Part of a small language model's weights.
Training: a variant of Muon for these matrices, 368M tokens.
MLP neurons of a small language model. Each row is named by its layer, matrix (gate and up: input weights) and neuron, and shows model dimensions 64-159. Each number is 128 + 32 x the weight over its row's rms, rounded and kept within 0 to 255. A neuron's up and down rows have the sign that makes its largest values positive.
Before each neuron's rows, "fires after" lists the tokens most often just before its 100 highest values on Wikipedia text that the model never trained on. A number after a token or word is its count.

fires after: "\n\n" 24, "\n" 11, "im" 5, " Silver" 5, "ing" 4, " Mil" 4
L18.gate371 [ 93 224  91 141 127 101 164 175 155 162  93 102  63 151  65  24 178  75 108 102  98 105 116 106  90 169 177 170 129 121 117 122 186 123  76  98 140 139 167 126 109 191 139 125 143 145  73 111 117 133 137 143 108  91 145  94 119  89  99 140  77 171 150 144 113 131 112 104 176 147 123  71 126 127 134 124 129 120 134 139 120 129  96  61 101  98 180 163 102 164 113  83 140  90 148 153]
L18.up371 [ 82 149 131  71 196 105 159  86 132 120 141 117 151 120 119 134 124 108 131 132 118 101 106 170 116 155 120 126  91 110 130 168 127 118  60 153 177 164 148 130  78 131  91  73 118  95  76 154  55 134 145  78  82 100 165 141 167 152 100 137 129 102 129 103 100  87 140 138 101  71 117  97 110  99  72  77 104 202 108 151 139 142  97 130 133 148 111 193 178  95  71 170 119 136 113 121]

fires after: "1" 20, "2" 16, "." 10, " ad" 4
L3.gate254 [127 126 203  92 106 189 115  76 107 138 119 118  76 100  78 146 122 148 162 106 127 142 111 139  68 140 134 137  70 145  84 106 129  75 164 146  78 137 131 116 143 123 107 117 153  77  87 108 127 130 126  92  82 118 138  88  85 129 143 129 101  61 149 168 156 156 155 121  56 142 159 159 101 112 143 180  70 124 117 126 148 136  90 146 161  95 101 139  96 110 119 152 174 118 175 148]
L3.up254 [ 78 155 146  74 154 163  94 100 132 163 166 129  65  52  87 112 103 104 143 132 165 151 176 153  60 122 127 157 128 172 136 144 107 108  99 142 124 136 165 131  90 107 105 154 143  59 103 128 168 148 154 109  97 126 120 141 119 132 133  87 116  54 145 161 129 194 161 165  96 116 167 146 115 147 117 197  83 114  98 154 121 118 146 175 138 100  98 157  84 124 132 112 132 175 137 153]

fires after: "1" 81, "ter" 5
L7.gate448 [114 154 149 181 113 129 147 174 127 123 173  66 111 115 165 128 112 120 117  40 128  19 106 123 156 124 127  88 145 152  86 144 145 140 139  64 181 136  58 114  81 164 144 131 133 104 142  95 142 182 133 123 138 154 168  73 161 110 160 118 143 134 143 116 154 146 183 187 126 135 117 135  75 116  85 137 161  96 135 153 139 164 122 139 135 100 143 166 163 124 173 137 130 131  90 142]
L7.up448 [ 71 128 138 127 111 108 167 122  93 109 187 143 125 121  92 143  75 109 143 142 136  99 142 148 150 138 117 190 151 198 143 154  93  77  75 131 144  73 143 154  95 144 144 159  89 122 201  72  68 123 147 108 155 143 136  98 155 140  84 119  99 162 124 169 196 115 117 113 100 128 109 115 148 137 182 160  79 121 127  92  89  97 169 180  34 122 139 178 136 146 105 116 142 130 132 160]

fires after: "\n" 26, "\n\n" 22, "| Party" 6, " St" 6
L2.gate294 [ 90 208 126  91 105  76 122 105 187 154 157 187 119 128 126  74 119 154 158 105 113  77 118 111 120 128 125 108 103 103  75 128 109 116 111  80 117  58 170 100 140  99 162 143 151 123  67 124 152 148 120 147 153 128 164 112 160 101 126 106  55 120  92 158  89 131 143  85 160 135 124 103 107 141 149 168 173  70 144 121 155  90 153 160 121 122 146 120 146  83  69 171 115 124 102  77]
L2.up294 [146 159  62 121 153 156 141 118 103 168 154 121 149  83 108  67 176 103 120 110 116 105 115  83  99 153  90 102 141 131  60  96 157 100  83  94 155  73 174 136 113 146 119 133 143  70 117 133 134 181  77 142 167 150 120 100 148 123  97  95 123 117 120 111  81 143 127 135 112 113 149 136 119 163 178 170 146 150 130 183 127 128 141 143 132 160 113 142 141  99 105 136 102  75 133 123]

fires after: " M" 19, " d" 11, " D" 10, " L" 6, " | D" 5, " I" 5
L8.gate120 [118 192 134  85  60 130 116  96 104 109  72 124 101 164 116 100  84 162  76  91 165 119 124 153 123 147  95  97  49 109  94 216 107 117 108 105 120  72 109  90  96 183 132 156 124 144 157 126 111 116 114 118 170 135 154 130 172  75 107  95 108 161  99 101  87  80 186 167  63  80 173 149 150 158 169 166 174 145 149 102 135 100 149 138 123  91 160 152 138 115 116 142  72 186 112 160]
L8.up120 [130 127  53 165 136 127 153 102 109  57 115 120 141 152 110 143  97  76 128 133 131 180 103 116 108 151 159 196  99 161  85  63 106  71 180 175 145 144 155 138 147 133 118 115  97  56 194  97 130 103  79 106 170  74 153 125  61 122 134 110 106 155 124 131 160 103 128 113 104 142 133 111 113 112  79 135 119 134 185 155 162 175 134 121 180 174 197 159 124 129  41 162 157 123 108  91]

fires after: " |" 35, "." 11, " |  |" 10, ")" 7, ") |" 4
L22.gate103 [176 107 113 124 102 141 105 146 122 173 144 118  87 132 101 138  62 172 132 151 169  97  67 120 110  80 104 143 104 125 172 116 126 187 131 137 167  94 107  93 199 152  42 157 107 171  82 126 169 109 204 137 196  99 156 131 180 158 131 149 111  96 113 163 181 149 113  98 122 137 102 127  92 137 145 101 174 137 124 124 157 135 154 112 100 120 149  93  98  59 143 147 143 134 136 135]
L22.up103 [ 93 157 117 107 187 155 157 102 156 123 164 137  88 175 133 107  97 159 172 155 152 132 130 117 128 156 133 121 150  75 153 154 105 131  70 162  57 133 119 165 150 164 123 116  89 144 151 121 160  86 126 103 109  73 119 150 116  99 103 110 141  97 182 142 173 110  66 141 113 190 103 105 104 138 120 125  73 102 160 129 109 121 119 185 150 140 131 117 121 146 150 114 105 140 188 159]

fires after: "\n" 84, "\n\n" 11
L7.gate173 [151 115  76 114 145 108 122 117 123 117 113 136 113 138 120 160 114 133 141  87 121 103 170  88 164 144 126 141 159 115 130 135  66 143 101 104 132 144 132 155 132  92 138 115 183 118 185 110 134  97 132 123  99 156  84 147 134 137 167 140 115 135 105  99  79 177 118 184 178  78 121 125 151 153  91 158 228  49 126 139 159 128 174 104 107 118 117  73 149 186 125 146 100 166 157 106]
L7.up173 [ 77 162 114  78 163 127 109  97  92  56 120 136  93  87 100 136 137  89 152 127 140 137 162 117 131 137 101 185 150 119 166 111 113 146  90  85 147 143 153 145 134 106 148 107 150 130 125 159 139 129 142 180 123 191  87 173 150 124 157  88 103 135 181 133 103 131 124 124 179 106  60  98 160 133 177 148 133 120 150 172 126 115 188  56 136 151  60  81  75 166 226 122 138 137 124 116]

fires after: "." 49, " ." 5
L17.gate407 [141 192 142 149 129 145 114 120 114 120 131 121  85 139 145 153 103 125 137 115 155 123 145 128 135  73 112 102 123 110 125 106  99 126 116 141 142 157  78 128  77 188 139  95 150 126 140 134 171  77 127 155 177 194 150  94 117 155 142 106  84 162  67 144 111 138 133 124 132 126 145  98 203  74 155  79 104  68  94 119 136 132 123 134 145 154  84  82 186 124 144 139 178 101 153 142]
L17.up407 [ 98  72 119 146 154 222 113 121  72 121 150 150 113  70 108 168 125 112 134 129 164 160 167 176 158 130  69 109 120 150 114 143 127 122 156 168 106 139 120  89 160 160 124 145 154 151 162 147  90 130 105  99 125 142 148  94 174 161  96 128 115 161 148 119  83  90 170 126 130  69 155 141 215 107 137 147 160 137  85 142 130 189 145 135 148 142 108  80 164  99 116 110 151 136 127 141]

fires after: "," 51, "1" 7, "." 5, "2" 4, " | " 4
L9.gate186 [195 132 140 137 105 143 131 105 148  52 154 125 135 136 144 126 123 170 199 119 149 156  49 167 149 120 116  69 218 138 126 121 119 148 157  88 111 118 106 117  93  80 129 103 114 162  77 110 136  77  98 147 116  89 115  80  88 112  88 115 162 221  92 143  97 112 135  51 158 143 111 145  80 113 180 147  71 140 168  89 142 135 146 140 115 133 107 120 167  99 108 111  73  89 139 116]
L9.up186 [170  97 154 206  75 159 128 158 114 116 161 158  83 155 124 120 148 102 111 130  92 152 123 166 113 141 142 115 180 139 206 126 120  38 153 175 130 121 160 133 101 109 129 114 106 108  79 156 113  81 107 146 169 142 114  80 108 148  86 182 157 191  60 152 120  91  97 112 146 119 163 110 132 142 151  72  91 125  78 128 188 118 120 147 177 109 106 122 112  99  80  96  83 122 152  79]

fires after: "2" 34, "1" 16, "." 5, "W" 4
L15.gate385 [117 129 112 144 147 159 124  96 143 126 126 136 135  95  91 136 145  98  78  75 173 112 133 115 110 160 193 124  82 110 102 116 170 129 162 133 151 208 102  72 132  96 179 118 146 114 133 207 107 103 130  93 147 106 105 172  95  78 143 155  58 139 146 124 134 108 244 127  74 156 114 127  96 136  82 114  76 186 125  85 189 146  86 130 116 161 133 152 134 141 104  96 105 129 138 166]
L15.up385 [102  67 182  97  93 157 112 141 146 147 119 184 128 110 167 121  91 130 136 140 147 113 137  92 122 122 142 116 167  80 117  92 163  90 112  89  87 177 138 131  59 118 139  69 110 164 107 123 133  72 222 176 114 143 120 126 117 114 119 137 153 109 148  62 122  84 167  90 128 109 133 162 118 124  97 184 144  87 157 125  94 104  96 121 166 169 158  59  86 135 144 156 195 155 177 116]

fires after: "| " 25, " | " 11, "- " 9, "; " 5, "\n" 5, ", " 4
L6.gate104 [175 152 123 144 148 134  89 142 134  79  81 114 171 108 142 131 125  99  86 112 129 109 154 129 158 171 158  92 126 123  86  85 125 185  88 131 130 121 142  97  11  99  87 143 129 102  50  93  99  90 114 121 111 163 107 180 140 125 165 130 115 137  83 111 126  86  87 147 125 129 169  97 150 106 103  66 207 134  71 147 118 172 168 112 176 178 103 115 144 148 125 155  90 153 115 118]
L6.up104 [141 110 132 174 116  90  61 135 165 131 130 138 123 146 123 128 134 113 108 129 106  87 177 105 136  88  91 157  87 120  97 146 103 172  97 110 114 109  98 141 127  83 133 100 120 109  84 108 165  86 205 133 147 139  96 151 167 110 145  92  72 128 124  94 154 118 111 107 142 130 132 117 163  81 114  84 174 147 100 158  93 154 151  57 199 170 125 193 124 184 129 184  92 153 105 163]

fires after: "| " 28, "1" 12, "C" 4, " rec" 4, " (C" 4, " K" 4
L11.gate477 [ 85 109  99 204 184 159 193 165 110  63  50 155  84  41 114 119 101 158 144 134 122  72 166 110 123 155 185 210 118  84 142 111 180 115 123  95 106 139 130 149 105 125  99 157 186 125 149 124 104 128  94 143  88 152 102 200 164 123 153 109 119 152 132 106 158 176 151 146 140  92 158 154 118 136 159 183  91 125 100 108 122 105 153 165 114 129 145 121  69 136  99 167 131 152 152 141]
L11.up477 [ 83 144 178  96 132 119 161 129  83 146 135 101 106 176  88  87 190 157 154 146 144  97 136 173  98 153 110 122 206 107 127 139 121 104 141 108 135 144 171 139 129 130 174 102  81 133 105 128  87 200 107 110 149 159 123 108 153  78 131 158  38 124 183 152  90  83 179 157 149  85 127  84  90 117  76 164 103 137  79 161  93 130  87 113 115 111 133 133 143 136 109 133  98 156 120 195]

fires after: "\n" 43, "\n\n" 20, " |" 15
L10.gate266 [170 165 118  99 136 173  99 118 104 125 149 123 127  94 121 157 104 153 161  84 132 136 110 125  80 109 188 138 166  94 100 184  99 137 107 164 163  85 127  68 128 106 186 129  99  77 169 109 187 153 127 218 143 114 167  94 112  69 156 102  87 116  86 202 102 160 119 122 139  78 164 142 158 184 127  93  72 130 102 165 145  92 117 104  64 117 110 125 109 189 137 143  92  88 183 155]
L10.up266 [120 156 107 157 123 111 101 146  93 121 165 136 112 118 149 127  86 157 162 103 173 104 119 144 134 144 147 179 153 101 122 156 127 144 102 103 137 128 109  71 157  98 186 141 108 117 114 174 147 156  75 165 101 148 175  79 139  86 155 102 132 141 105 115 102 160 128 158 170  44 105 101 164 136 158 129  81 103  91 120 146 126 181  99  66 134 136 155  82 159 113 123 150  84 122 106]

fires after: "1" 39, " Ad" 17
L6.gate257 [117 169  89 145 128 154  72 120  80 141 171 127 142 122 128 133  94 147  75 167 171 145 131 112 117 162 157 136 133 132 158 134 119 119 126 106  23 177 139  98 178  81 130 193 144 173 133 169 130 160 190  89 123 201 144 147 140 156  83 116 155 120  64 107 144 145  81 123  79 176  42 105 132 141 148 160  58  89 121  95 175  83 157 169  94 165  74 147 183  98 107 172 116 158 139 144]
L6.up257 [ 35 128 128 137 106 126 112 163 104 119 174  90 102 139 114 146 121  89 123 157 131 170 119  88 107 149  98 129 139  95 144 124 165 116 173 156  77 167  88 106 138  96 104 136 137 181 137 187 189 173 120 128 148 190  79  99 152 157  64 108 141  78  98  52 123 125  67 139 113 135  69 115 135 159 139 136 140 123 130 113 103  91 163 133 134 136 127 169 117 148 160 215 156 134 119  83]

fires after: "==" 35, "." 14, "\n\n" 9, ")" 4, "|" 4
L7.gate149 [139 109 156  54 102 203 139 149  46  95 116 133 154 125 130 119 151  94 125 139 184  75 143 113 141 123 105 129 126 101 150 160 135 172 133 103 140 114 125 111  90 114  60 124 206 131 145 155 113  57 122 131 100 149 170 163 139 104  97 163 101  71 107 141  99  87 156  99  92 163 162  64 150  83 144 112 159 159 105 110 107 130 142 135 140 125 133 100  62 102  99 117  71 135 139 119]
L7.up149 [ 95 135 138 154 112 159 151 111 177  82 168 162 108  90 143 131 118 112 162 140 149 118 136  96 122  90 135 109 154  79 134 186  75 142 114  96 185  99 191 119  97 117  72 103 138 107 146 165 189  86  72 182 174 119 127 105 126 118 142 127  57  91 148 159 177 125 141  82 143 110 179 122  93 104  76  86  89 133  75 163 119 123 173 137  96 157 179 122  94 168 122 110  96 144 141  68]

fires after: "2" 45, "1" 11, " expl" 4, " crit" 4
L10.gate247 [114 121  86  89 116 128 166 111 131 165 228  75 144 119 101 118 118 168 130 122 167 148  81 149 145 124 128 146  92 158  97 146 155 232 215 117 134 146 121 115 126  95 111  79 148 169  97 115 126 107 151 183 144  93 124 145 122 169 153 191 106 117 173 122 114 128 154 108  74  95 151 134 136 181 154  90 144 131 120 146 173 182  79 143 122 171 148 109 123 111 130 154 136 145 135 166]
L10.up247 [ 59 125 161 168 204 117 122 146 114  93 174  92 137 106  91 150 123 123 139 168 119 104 123  95 176  54  35 168 191 113 168 159 127 132 158 132  99 172 179 155 147 155 102 174 125 126 131 154  45 131 142 103 107 139 150 127 128 193 127 118 119  79 132 131 165 144 140 135 124 115  63 166 102 144 104 154 106 132 172 142  85 150 131 187 143 148 107  62  98 126 150 143 106 120 135 148]

fires after: "| " 30, "\n" 11, "–" 11, "2" 6, "\n\n" 5
L16.gate167 [119 100 146 140 118 115 127 138 164  94  90 177 159 155  88 130  63  76 166 143 108 123  82 130  77 177 109 107 113 122 144  83 137 100 124  98 124 101 148 130 157  72 158  52 132 118 120  82 113 152 113 126 139 170 105 166 160 167 146 176  42 131 136 140 140 136 154  92 122 120 137 165 137 149  76 136 112 186 127 143 127 134  67  69  93  89 149 151 114 154 156 117 141 162 114 159]
L16.up167 [128 100 134 133 146 137 108 127 135 169 168 124  60 122 144 133 139  91  98 113 120 120  49 137  94 156 106 141 144 183 123 134 125 203 168  87 120 173 151  97 154 110 125 157 166 134 180 120 182 145 122 195 154 113 135  84 128 135 120 108 132 167 169 131 103 185 116 125 163 124 184 126  82 157 162 121 156 120 166 158 187 139 195 116 111 109 118 131  78  76 116 107 104 126 121 131]

fires after: " |" 32, "." 13, " |  |" 10, ")" 9, ") |" 4
L16.gate413 [171 168 166 128  89 151 165 135 131 137 118  86  82 177 134 150 124 141 103 192 170 182 140 147  91  95 132 102 104 106 131 146  66 113 135 123 138 110  72 119 139 112 103 157 164 158 100 109 145 122 145 158 171  70 137 117 121 173 116 191 107  85 127  87 113  94  88 153  79 140  99 132  58 107 114 112  95  79 183 134 128  63 115 171 110 157 102 118 130 104 145  96 119 106 142 152]
L16.up413 [141 127 135 163 157 148  85 156 100 125 119 165 134 139 116 130  93 114 127 173 162 102 103 106 120  71  97 128 109 119 116 111 130 100 160 190 158 178 145 177 146 113 148 182 108 149 118 130 119  79 182 101  61 132 151 152 147 120 147 147 140 152 130 140 125  84  78  60  94 101  40 118  94  67 115 146 122 156 142 131 130 114  99 172 165 159 100 117 128  73  97 104 119 148 190  96]

fires after: "." 31, "; " 13, "0" 7
L12.gate290 [119 142 117  96 182 175  85 152 131 126 146 134 164  95 132  49 154 128 158  97 163 131 120 155 125  51 116  86 155 113 118 126 170 113 176 144  96 135 151 177 129 181  83 151 146 145  55 122 105  87  82 169  63 127 124 110 134 111 163 125 118 132 149  98 104 142 226 135 152 150 142 120 103 117  86 148 147  45 167 175 127 103 103 108 176 151 122  93 139 130 111 112 158 120  65 130]
L12.up290 [122 126 167 103 151 164 124 210 159  98  77 103 170 154 139 201  98 115 136 161  67 117 145 111 135 121 119 124 156 117 134 155 106 154 144 100  71 140 114 104 148 110 140 143 128 192  85  81 126 155 146 127 131 150 136 108  82 197 160 115 147  90 203 160  97  85 163 144 127 106  81 149 194  89  71 158 145 141 111 147 104 131 121  98 115 117  93 113 146  87 155 109 218  90 159 143]

fires after: "1" 23, " in the " 12, " of the" 7, " late " 6, " of the " 6, " the" 4
L17.gate244 [114 123 126 132 113 151 111 184 152  93 156 128 141 104 153  87  81 129 124 142 132 169 110 166 115 120 134  76 153  66 112 131 182 163 108 165 169 134 122 128 105 108 141 167 118 149 155 154 181 220 133  82 116  89 132 114 178 140 118  62  83 135  89 195 156 124  94  57 186 185 125 117  71 176 106  73 132 132 150 136 115 125 145 149  81  95 142 139 143 164 174 181  68 103 157 116]
L17.up244 [101 106 147 151 130 132 140  84 139 157 179 150 144 121 145 156 139 112 104 118 109 158  67 107 111 127 135 122 137  93  87 174 122 103 162  67 122 110 138 104 165 100  60 107 149 123 126 136 108 127  68 168 148 122 114  97 136 144 202  81 147 213 109  99 123 162 141 107 121 114 144 128 126 143  82 192 136  81 126 171 152 130 136  29 178 127 149 127 189 119 152 131  92 192 145 106]

fires after: "1" 32, "2" 31
L8.gate429 [118 103 104 103 141  88 130 112 136 150 147 134 140 128 137 145 113 130 115  86 166 160  92 130 167  78 115 119 140 175 125 144 108 134  77  92 158 166 111 164 158  39 118  93 132 154 124 127 186 111 147 110  86 163  96 112 130  94 121 157 151 122 129 126 127 182 169 135 137 204 138 152  76 103 158 138  91  99 105 147 190 101 106 188 130 128 140 148 101 150 109  61 161 190 184  83]
L8.up429 [ 92 125 169  90 161 126 134  95 133 111 102 126  95 147 148  71 160 150 159  68 135 144 116 126  71 113  98 166  82 176 150 152 101  91 145 109  95 132 171 168 144 151  97 151 149 107  81  63  98  70 121  96 143 147 109 161  90 110 108 100 128 138 118 145 148 139  99 115 154 195 104 162 146 147 128 171 120 132 188 208  87 143 146 126 155  94 168 138 117 126 118 155  70 116 154 106]

fires after: "." 19, "\n\n" 17, "\n" 16, ":" 4, "| " 4
L15.gate228 [ 79 122 145 173 159 196 165  84  72 159  92 154 161 158  95 152 136 134 167 178 208 138 101 168 117 145 111 129 164  98 122 117 151 148 163 157  90 193 131 124 123 124 122 144 120 128 132  95 129 121  78 142 156 167 129  94 151 166 116 100 167 113 152 121  89 152 145 133 136  95  86  75  98 154 141  60 144 101 126 135 147 102 137  91 125 158 109 115 121  58 141 107 165 148 151  96]
L15.up228 [103  90 160 142 161 182 150 114  92 169 120 132 123 124 101 186 134  78 115 165 102 127 138 158 118 145 126 137 167  91 129 161 128 147 117 203  77 170  93  60  96  93 129 143 160  84  86 121 128  88 121 149 131 154 101  79 136 176 102 113 112 100  93  93 116 133 189 149 135 131 108 140 156 191 143  62 113 115 158 136  92 180 174 100  54 136 102 153 103 123 141 168 165 118 183 100]

fires after: "," 19, "\n" 14, "|" 8, "^" 7, " | " 6, "ith" 4
L15.gate487 [189 104 183  42 111 111  84 115 152 130 140 116  69  82 143 119  90  85 126 138 168 151 156 101 119 125  80 156 141 163 113  85 192 126  72 152 128 145 155 116 141  90 115 124 137 141 111 123 127  77 150 114 121 155  97 124 138 152  97 109 170 204  99 135  64  96 173 132 105 132 114 130 135 146 153 152 117 140 117  73 232 103 142  90 125 162 177 138 166  80 131  96 140 185 158 124]
L15.up487 [153 189 130 111 103 149  81 101 153 106 153 175 168 152 169 160  87 135 134  95 151  98 129  82  89 142 172 160  87 186 125  97 177 122 123 149 112 140  74 103 142 104  70 136 136 143  90 154  82 164 119 153 131 105  81 167 114 146 155 121 127 158  48 161 104 135 103 142 180 114 166  93 147 164 129 122 163  97 159 113 100 154 177 143 133  99 147  95 102  93  63 104 118 130 164 193]

fires after: "\n" 45, "\n\n" 8, " [" 4
L20.gate205 [ 88 124 124  84 102 150 164  35 147  91 142 152 117 135 123 164 118 182 139 151 150  90 120 168  77  94 152 118  95 120  84 150 118 144 121  61  88 161 134 159  95 111 121 180 119 134 128 134 131 118 160 171 176 128 171 115 122 156  99 102 137 171 112  87 141 162 132 174 158 134 108 146 103 126  84  88 128  40 162 201 167 176 175 156 192 122  88 120 119 105 134  91 128 103  78 100]
L20.up205 [141 139 111 113 106 144 114  99 189  37 138 173 132 100 179 143 160 137 172 122 152 135 153 121  93 145 146 138  61  77 117 116 182 129 126 124 161 136 150  99 153 139 104 108 104 148 113 155  98 116 109 159 109 122 163  98  79 146 133 158 178 186  69 101  89 159 182  83 119 139 136  83  95 118 207 120 142 118 101 122 116 124  87 107 140 212 113 154 154 119 152  91 125 144 104  69]

fires after: "\n" 35, "1" 23
L2.gate321 [156 170 163 137 109  80 168 125 171  99  91 174 177  76  73 134 120  93 149 174  82 151 156 132 151 130 124 181 129 140  97 110 128  98 109 139 127 133 100 166 121 128 108 147 143 112  82 132 127  73 147 181 138 201 127 165 142  89 159 124  80 119 120 110  96 104 108 184 159 131 149 170 141 120 139 173  89  93 148 163  83 154 192  88  78 174 105 164  87 127 158 121 122 117  94 157]
L2.up321 [108 103 145  85 118 103 129  99  68  45 177 150 118 177  55 131  94  98 160 148 119 146 148 125 112 171 103 127  64 122 132  95 153  98 100 123 112 165 141 106 101 111 134 103 169 164 123 167 116 176 127 190 118 127 112  89 101  78  96 102 152 130 122 121 116 109  84 152 168 102 165 114 152 125 207 111 117 113  57 142 142 147 150 116 148 106 126 183  89 162  87 143 113 133 132 120]

fires after: "1" 38, "2" 19
L7.gate185 [ 79 104 185 117  76 107 112 122 129 106 129 113 129 147 163  58 145 105 162  99 169 116 106 110 183 111 100 100 133 168  62 127 169 176 129  99 141  92 157 143 192 152 108 170 127 177 127 131 196 150 163 107 115 150 142  73 174 134 100 159 186 157  96  90 123  88 118 121 111 154  64 144 117 170 163 187 158 123 179 138 151 118 139 122  71  74  64 141 127 156 138 153 108 147 113 150]
L7.up185 [118  96  92 143 113 139 122 106 170 165 187 111  81 114  97 142  72 129 206  86 109 135  95 121 139 119 152 139 127 143  88 139 108 168 165 133 146 118 152 107 157 177 139 106  98  96 168 125 138 117 111 128 108 168 147 106 193 127 126 187 159 162 131  70 130 134 118  90 120 124 107 166 142 149 175 167 112 106 134 187  92 101 137 106 146 163  21 143 120 141 136 189 163  89 164 109]

fires after: " K" 26, " J" 12, "- K" 5, " | K" 4, " and K" 4
L10.gate40 [140 106 142 104 126 183 164 147 195 164  75 202 163  81 116 104 138 111  51 134 171  91 134 140 132 179 100 148 129 100 144 118 120  72 138 141  69 135 140 130  92 105 174 113 145 117 112  80 130 139 136 141 131  95 148  95 140 123 143 175 192 167 174 158 116  77 151 115 149 109  98 115  85 104  84 137 132 152 161 141 137 136 151  80 210 115 169 126 122 118 147 136 105  92  90 121]
L10.up40 [118 113 120  91 123 174 167 164 127 109 120 131 108 144 169 101 146 132 106 116 163 160 157 196  90 113 126  78 123  80 142 147  67 105 120  97  49 120 101  66 114  95 115 177 128  94 156 155 237 128 155 176 144 138 130  93 154 136 179 131 134 100 110 153 103  70 131 157 127 116 137 126  74  96 126 143 158 153 140 169 137 118  99 109 177 106 120 103  64 100 164 164  60 161 142 131]

fires after: "\n" 55, "\n\n" 6
L2.gate15 [ 60 110 128  95 143 106 118 138 137 183 117 116 103 121 103 173 169 202 137 136 117 109 171 127 111 143 127 104 170 142  57 194 166 147 181 153 156 154 114 140  94 205 120 128 110  73 161 113 119 111 162 129 145  98 100 132 133 121  88 109 104 189  77  94 116  49 106 238 122  90  93 132 115 117 127 109  70 148 177 149 154 177 140 141  96 143 128 118 101  96 122 146 117 126 130  80]
L2.up15 [148 115 160 106 130 190 111 128 133 130  95 172 109 166 155 179  83 187 206 127 114 142 136  78 131 122 131 121 137 141 159 112 120 104 129 139 103 148 155 184 177 128 133 130 148 147 132 151 159 135 102 161 151 136  97 183 108 114 144 153 138 180 132 124 166  73  86 184 199 120 123 126 132 144 180 106 140 129 159 169 163 167 152  94 143  71  48 133  53 149 196  91 112  71 104 152]

fires after: "1" 45, "2" 13
L16.gate345 [ 72  95 150  61 143 167  95  59  65 130  69 100 149 140 112 118 214 162 126  95 170 152  97 132 161 126 115 138 183 127 104 174 171 139 119  82 145 156 177 108 128 112  88 158 179 141 117 175 143 161 142  80  95 158 122 107 105 166  77 101 127  95 137 157 110 145 153 146 117 141 129 113 135  57 142 148 124  92 105 144 116 165 168 134 153 201 127  76 157 107 141 133  70 109 116 143]
L16.up345 [100 119 186 146 119 161  86 139 154 167 133 132 186 100  42 152 179 147 134 132 162 142  68 120  99 187 126 107 142 102  88 122 234 105 133 117  80 115 226 146 188  75 117 132 154 142 134 137 114 105 111 117 173  94 137 107  79 133 119 116 170 116 122  91  80 126 150 152 101 124 147 178 193 151 115 153 122 113 100 136 146  88 123 140 135 157 157  93 122 173 107 130 102 180 123  77]

fires after: "." 57, " Am" 5
L15.gate15 [ 97 123 147 106 147 179 105 182 154 163 116 131 128  73  92 166 166 136 110 187 124 161 131 153 137 128 162  78 119  83 165 146 143  72 131 146 115  96 140 115 118 111 166 109 135  86 157 112  96 124  85 117 142 145 140  93 123 114 148  71  87 129  95 130 116  96 105 134 100 157  82 183 119 119 129 133 198 107 158 138  85 109 122  98 162 131 153 159 150  99 150  74 159 131  89 182]
L15.up15 [139 116 112  96 114 154 150 164 152 136 186 124  42 111 223 210  82 107  96 123 151 129 121  85 134 126 160 119 124 143  73 116 133 118  66 143 156 198 130 165 166 123 153  47 126 123  89  88 117 171 133 160 119 128 157 125 171 113 107 149 136 153 141 135 160 138 109  93 166 135 118  94 148  89 107 141 108 112 109 130  87 175 106 134 113 118 107  99 188 137 208 149 140 101 153 130]

fires after: "1" 26, "2" 18, "," 6, " |" 5, " in" 4
L6.gate55 [102 155 146 143 125 144 151 145 109  76 120 142 110 120 144 186 138 147 102 160  73 156  71 119 116 100 111 127 120 112  96  89 160  69  87  92  66 120 160  68  80  59 146 117 130 155 110 116  93 132 172 161 105 108 106 156 126 153 127 166 130 131 103 133 106 208 154  91 138 117 118 191 115 168 129 182 176 204 113 158 132 100 112 168  78 134 110  91 112  85 112 129 106 156 146 143]
L6.up55 [142 138 152 107 134 114 156 164 110 132 126 162  92 119 140 177 156 144 111 143  77 191  88 135 135 147  82 132 112 107  93 112 138  71 139 118  67 131 133  80  85  83 158 106 120 181 118 112 105 107 151 183  80 137  90 153  96 177 120 189 111 148 123 102 107 193 136  83 146 115 126 203 130 191 139 168 129 203 165 154 134 151  93 169 146 162 111 141  99  88 103 115 113 141 128 135]

fires after: "\n" 36, "\n\n" 6, " The" 4, "ing" 4, " |" 4
L5.gate222 [ 88 126 183 164 145 110 166 144 110 121 156 113 116  96  84 119  92 165 128 108 160 117 127 138  86   0 174 163 108  64 107 168 115 106 142  86 127 151  71  83  84 150  93 149 101 185  89 193 118 161 145 163 202 113 120 103 112 159  99 135 193 174 115 143 142 112  80 166 122 144 174 129 168 122 132 119 128  83 128 125 157 134 121  79 122 103 114 124  82 112 136 157 119 145 152 162]
L5.up222 [110 109 149 177 101  94 121 124 112 104 143  99 130 137 132 169 122 119 139 121 184 144 132 190 112   0 182 163 137  99 113 166 113 157 122  83 134 167  74 132  83 137 134 126  99 147 106 118 130 144 159 148 160 147  81 116 106 186  78 121 184 170 111  87 138  69  95 184 163 150 156 107 150 127 124  94  99  99  71 123 152 188 132  57 129 124 155 140 109 105 147 116  94 109 165 132]